{"n_layer": 8, "d_model": 768, "n_head": 6, "n_kv_head": 6, "head_dim": 128, "d_mlp": 3072, "vocab_size": 32768, "activation": "gelu", "norm": "layernorm", "norm_place": "pre", "norm_eps": 1e-06, "positions": "rope", "rope_base": 10000.0, "rope_fraction": 0.25, "qk_norm": false, "attn_scale": 0.0884, "bias": "all", "tie_embeddings": false, "parallel_block": true, "init": "orth", "init_std_qkv": 0.0211, "init_std_o": 0.00528, "init_std_up": 0.0211, "init_std_down": 0.00264, "optimizer": "muon_variant", "lr": 0.0129, "beta1": 0.95, "weight_decay": 0.02, "lr_head": 0.0102, "grad_clip": 1.0, "warmup_steps": 200, "schedule": "wsd", "decay_fraction": 0.885, "decay_shape": "linear", "final_lr_fraction": 0.0, "batch_tokens": 131072, "seq_len": 768, "doc_mask": true, "train_tokens": 1277000000, "steps": 9743, "dataset": "wikipedia_en"}
MLP neurons of a small language model. Each row is named by its layer, matrix (up: input weights) and neuron, and shows model dimensions 352-543. Each number is 128 + 32 x the weight over its row's rms, rounded and kept within 0 to 255. Numbers have three digits each.
Before each neuron's rows, "fires after" lists the tokens most often just before its 100 highest values on Wikipedia text that the model never trained on.

fires after: " ", "Party ", "Club "
L4.up488:149130081113105128172158121124084108171136143101159168121119101145146140156087166148169145152126109132132168191135149164108127119099119137142166167130134149120149137170134144097092076079157099144123109120076064129126145112141098131154126179145154154098131155168110153122136068144129165147144099164129074171126122100191153117138205136103113129030155129104100146123158192111142084164121170115151105167142157046152082083146088151139140117206085154124132175115140182135122107161142140104126134187139089146130137095200109199051132137127098173123070114119213118166163113101141093126

fires after: ", ", "as ", "(", "York"
L4.up2151:124112197115125204087140132141054147164084181142163148189119097099191157117085091110162106067161117152167123073127077050119063105132163185151156086119154189104109145105147154101125096103105090088156163119101094125186143090184095173120161115142140195148134132101100143067137166127141114167166088157118131122185126143159172132125141082168155164111129134116178181126176169189071149228123163175083117110095093138153132112169150112166074065111102136150130138066133157170109114127139130125092088130109166210144116100129159120118159084130124155100181105136108126139133128143177122144

fires after: "\n", "\n\n", "On ", "on ", "Born", ": "
L4.up141:086123116148108072145151106072136130179097145175116161132134099177167097108094167155148113130084170110174119207090197132152117159154163085103096120132060197130156140161153078135098113092139148126093066161124089056109137099108119142124095120061145161132107099145107144131223073108123118135184116066075065145112123151129103078099179135124208178104125124085140140157076154215141150122075144129168182133165143163149124094158121149119141109161168136131193094104140075176055133221079132110098194136155158102042173122162120180099112178124152060131063146096069161107101127104101060096

fires after: "202", "200", "201", "| "
L4.up924:169107169144106093114158107103179152124079167140150112125061110149155203179156106165146108121140141134189151156131149170138135122123129132071091086080120099074170104108126120132153169106108113128156167176086086116139160116112143150110059098115118159103120110132142117074120163191168099104158204100140104076159151109146120161084059157145199166202111050136102073083097140118147137132118115079105086101108149073135120151140071119167158089134158157146097091095132217126123132133119121149118040181124103128119188085107120123129128082156066108166138164124159106120110155193091138166

fires after: "| ", "to ", " "
L4.up2359:177094113110073084163120136106148163167134117149162130089114104113104114062139129122138148105102123116120083115207071138172162119176109104074051106126075151167134117148098166140155165089154073078124123192133140031156140136148115140099109195164150119171160162201173115094081095136143143098130140177134146145148086135183191141163181143110113175143158115132107138096136091162099146190156125123072119129113101097192128142186125085086133082128164113187128118144109201117161077093138139127151176177186060106154187122076073127104134090132139123074068152117191144086122132084096162134

fires after: "the ", "| ", "(", "- ", "in "
L4.up1469:124132097151104138140132060108141127133105116079080138149131104076164095092187169119095165171099080161121198131102095101099155140148068121204158173180106142194129168180138164117135114139113085146157110122167107091121141164123112119193142125131122111150126104122071136103127058185165185146150150051161140204088139111138135146105191160150170151142151100095110130086080104176116191198116230074183134137136208119108165155088105101137195095134123107111125122088136139085155172080093090088143163117149173110077126159091131122089086168168115106105087106078200135111102119094165104137

fires after: "| ", "\n", "October ", "|"
L4.up2802:154107093100141143186151162140068100114071129093133117134141117110154053090117169163108179093172148076128223112131123128148120128160161202122101134105140151151116146056158058111152134104116126089132143135158112154161129147097135126159099118066085116146105124084135163160150156089101173137126153160105095136121082042133150094135128116086111092088121158148134084130094127160135035167174175107181155133127081091139144092168120104143118137135130117125079128167055145119145090126155089185106115106115149126156206134123103162121122160119094097160104095111177132150117131156122138170

fires after: "–", "On ", "April ", "November ", "December ", "202"
L4.up1908:110124183124117178167114144141117106115129042090155143101088151123180086106134195177093121145142062146106108126137107184149150130102112182088141132092130147168114092108136065067129098121131101146116109131157067144131165121125148067092118044097132124132176182128140145107110185193114083164074131092163120116126170131134175131115101101141161073083144135154155065151137111101136155141142138093069164108081109122105118157143119137092172155178129127071156138170145126105148168187105132129086093095127128092054149166121095137132093101178116138151184173173172087141094143137126119148

fires after: "|", ".", ")"
L4.up1998:166091136080179114142111112108138156129106147106096092110175129131092162169136179147048155151110098089144117168128123172094154105120133077138133162093121117107110064118148177100140155123102084090119126158096124152111191119115120128127057145123071096108125105148085113125146142140125128138121120088102111116135095148085121151120148137133165088132144044117170151193198166187131148115097191150139120097124115071122119063144194141087172114135111128179124095077169142157161164132172097104160156157087141131043165163113146079123166127112138140109066077143059115102141135140198164085

fires after: "'", "On ", "on ", "her ", "his ", "Timber"
L4.up2004:153135132150109134098129111182140124070125164137149108089102094116113135107170199080156137114161088120138152107079180135104107090154106116105101112134128129112109137144169118135139132099145128116107163094142036144124089139114067091158156151118159183119112168122093090133153232189148135131136124142134132165128146122107109166170112169110085117208144136116164128111152132121113153082112210113203152119140142160103183136168105121100049142116182104122142128095120085095165108113101123052101135157125128116116178136150137167124186124151127097051081090132127134161118130189093180126

fires after: "the ", "The "
L4.up2871:146127065174131135078156117122133132125182119142097114090141112127154117086134113095136113132170115166123192127176147164145140126130120173086119136100129156141090114128118134097072182094124161131108087183073148127111111117120154148177140108129076166118174069143122122117091140157178071128101165087188111133115167154128101128143114165102143088162137129165131114147100103128139172109094096143138117130195141100157134097106112125128122091147068145106144085092082137019148095136187203070119155186139118100174090137092146128088089183122150144101142104156154136116125135113136151183

fires after: "in ", "on ", "In ", "for ", "to ", "-"
L4.up663:101121162060173129098123110151101109097070094149141100127159116116111068162133157111199138084115124135103096138162122107126113117113132215135172116096081113120156083109142191180135190117106091142136155117213112122125114139105080103084133130129082115130162090118113150127081135171128127179081187123153161114131141063131132108126136078104126121088126124170115117157119096101144100117099163091125142138044145127119126136160118158165139123139137125164172140130095070135155125098088104131182130095129139103136071097174094090120164062098138119139156120061117100080127064169148122174

fires after: "the ", "The ", "to ", "G"
L4.up2333:147162132187097106118108114158144079172189156154121063187116185143141118155112144120206163124128100156099097168174062146150146121121111138074182098088121113142108141142136175079115091143151152102133083040142084119146116132151071114106085134084153103088199148144086178147142182087165111140119162120113103144098070121155111109135148150122109155117124146126156154105124168128086175070097093155137089108148126143187103103147164145162122098098122130168154109189155123053107105116172196099081083103151133130171140130116113128092128124140137165107119136092122041075074097138109124118

fires after: "(", "A"
L4.up2670:105161134120114106144104152101118107086127097163103193149101201227107092108084146143133142071120117101191144149113119117138145125188123084135116099088155255123056183141157145107135146129168126124147134112152074163149135126128077167155080148229163137118210061133124106131158098088190172156097150086050165084127086138119099152149140107194125168102146121103159208133089110141144111221117154113131107168104061171183144104113140144117159095196147147139062132125087085146160144128138096129176170112102187091121236141119136137138175122131066117094128153167062145157100084111173177114

fires after: "the ", "a ", "The ", "an ", "one", "."
L4.up2307:136120128123115074184133137137156102151074084138147128096081073237146177124118147100117120092104134109114124186175137117125089133104112201166149172123118102110115092102105159140167130115109122073132132143150210149163119150081183070125067131141097138145153130179209171039086122128090113194103149119093165156167095125134127159148102092131142119107157143200096192160119146135130119078110147101041143161146107199130161182142209137154069135102122167111184157067137096157162130101170122136061137157128086143144145201107117117108166170126092161142134085100088107161136144127146129167

fires after: "the ", ", ", "(", "The ", "New "
L4.up72:164092090118107125125124118164134161139143130128135164122118152123135085151113198138135148172140161183109138151116123119058116105115158194082164134189167123122149131099132129160151051197103147137156145099146102140186157117120138140185156057132171135095094086129133138128096139063056180094097147135104172168154155130118160093149149159089168165144156159128133215164086154175165114166117156088117159142099106134179126133181132134160130112104092079144138166102146110143142135105121056090112119108173140143102128145163097129064101128125089077181090110071176136077125160082091159184

fires after: "0 ", "U", "IT", "B", " "
L4.up610:166142126146116106086093114095143144146128091172188174109108117172177170104123042144148101095129098080118165134152104181118157145211120108100129136091189141102141000155109187108150101179116099109140181077143152096233100120095143086130099201077134135134114131169091111137155122108165093091119115108096136105103148118097119093087128180108105136083117059132150109074149174162148095116142142096123160117164092128113151118094166158112117110152156153073147073092083083120130169131134131134132181174056115120141165129118153124190151093137119129106110107117164128156149112142136092153

fires after: "–", "to ", "re", "-", "Spain "
L4.up1681:122165103146145126098139137098208120164178116130215175098166124085128157158117178154135168089120103156149150058169052227118131199124088123100088225153055130080148108166134109168121074132117137041117196101123156123186094079169137072109146109184115163163126087115082175121185154113112145129153167055142108185068104194136108131115164166122171195170135094116146062178170111156100147110150181117135097150136149187112142153167109103103144147150152137093117164151102144177107104138113134152203092149138118145097126115141084144096130168153139149144118057102146083119179093126094080131

fires after: "| ", "and "
L4.up1648:145098079133119091138166161175137104081155161108155109079144133123073128147156162155139164151110147147067169070112121175114117069076117064087162151114117156153150094086095132142128123112127135158093070207104138167150109102155145105154147169135138082042123144158108109108152194131133107122126120085132127080111126221089108103090083128117103179167139155113139114155164149099152127192119096178106146162105141138100144122055140122135134070079163133133126094127154186120157124139120140135152167143125097150139138189130163100094148090165086107089130067093121122137163133080118161114

fires after: "|", "."
L4.up1772:141097141070192167124098095097064174146073144159104072110145114127148066147089124096057121121130137063137137122105067150127069083158105134103122168129106156060095152142180094081100114113146113107164096138098097126094141152127125125166142163156117139105112100144156214123126151137131169115124132110112140138150062150083097132130124149081124160087125116127172122107096118113093156120069184117220086132095139113130132095123126174074170134085129129117113141073083134125155142083108182108166059155085067121187133174186173092133153192078070173077136124157102103161102156186171163072

fires after: "| "
L4.up2500:147080144145157135129146141156158155116128113108120106132156090135114153172121103161123097129239152140146117146130070144115107123107112111115103096086170107218126025118070132081087063121128114141092140105163112150085182144146093071122108140073150192123135105115168136096134094109127091070142128117115080138167185188152141114187105118117084185141137062139148108071133131147119151108164110146143141152089114125091102111145122136127102133141147079176103079090134105102139106106151098124111134120145096111104129121129101116133130143164113155166148098110187172095068124116119105100

fires after: "200", "201", "202", "197", "akh", "198"
L4.up2558:172119171151131132116128072161059114110137193049109122095165117140075182112147166152117151128117088140148132120135119178156163166163128150109123151148147142159128135098112118122152080128101168113119082048092116151226128123147122123120109108112106165117058105063093142098103176148162084084053113119119112164244166109124171154130153107088168099157137111146190182098099191218102100072170109115095098034166107144102081102102092051074142168118120163168133112148086106100161079158139115142214101125119099093132177124078116140103138084209112059187147097119073153173108086155134132112

fires after: "the ", "The ", "0 ", "of "
L4.up2930:161116144087154149129135122102145038161163142101105121117157137197165119137103119116149093143119139113148138124110088133016111094131138119141112074161132092115115181207197116132159064074124128094151116122134100130122092135078099155156100178129152138155118134086150168091091182068188132114170067134135148132159123179152129137158112104099139094068147109124147102101145186139166174168129177130172103155086136100094143157071155134070173135110133135169165167161103156130100177103127088090091180079162095154141109078149144181121105091114095159130200059200142126131110158142114126072

fires after: "|", "."
L4.up533:114078084121143098031181143142090129086101106118092089138113148136125140159152170069169064099113164126114145133162149106089082098087087104113121123127165211112159119148169128082162056093108138102137105185086152117117125087173140123165123147183131168167177146101164136072118096155109102101144086131141178158152120147068080210181139100088096167123154092122110164140218013130154121152105133076132172112092146091092112154130133128136102150167120116099138129061090101184102161114183170176178095139051118139178169134155149129101150148147108170140167080109050145180142102158133136140

fires after: "the ", "The ", "°"
L4.up2382:142105166088142142128092141130171115091157128124143121156120197194128101120095187140125097096117157128096083087127137094139101059094187151086075128174182166147150040093125126074130122154151138163180098142167095125121120171155098188150113128086178119085107089089149176138093140140153191133063104099122150149194124053136111125078117140118132100148105142159149085154130157175072142090144127114093156132156066142124131147112157144125164143113110175109131110148170134086184146202159149093144125140107134123104109174138132100119145130100127112188132109158106096164161118136172107084

fires after: "|", "."
L4.up2118:091165121142144127127157107107084173060084071164145158172111102150146136124094122074107181079169177110129064118113167090066077167089120108156042226130114164159145117081140157124182135134142162098159137110137163164104168058131166160138150140096097135139135150101086141137164135134091105058085125099087136130129114148104147129107183095133115141154165103085111213080177076121123111085121118052137189146085080191159150022130132092122119106127137106167133134098056167113160088138150112173103153145114205142141147120129193091086127143138129130151101110149123133090117175139081155133

fires after: "Apps ", "Goals ", ". ", "Title ", "# "
L4.up1031:188118161101173121081152130128101123080117094139103179121176124133162132054118169166068108104171056131175145110189216083171102152141128153147125127162138107120127128206115072118090064131149139104101150154122086167164152151095167131163070144177170111115170118177108115102172109168096152090145095167139132121069088141102151219080171109066152083100114152098156193133065147158137106146111176104120142108196135159144084178142144148104124103100145119144125148134170109192136129142126107121122087123115154135080132032163168167118094070117118088138115065157115100117078087121117120113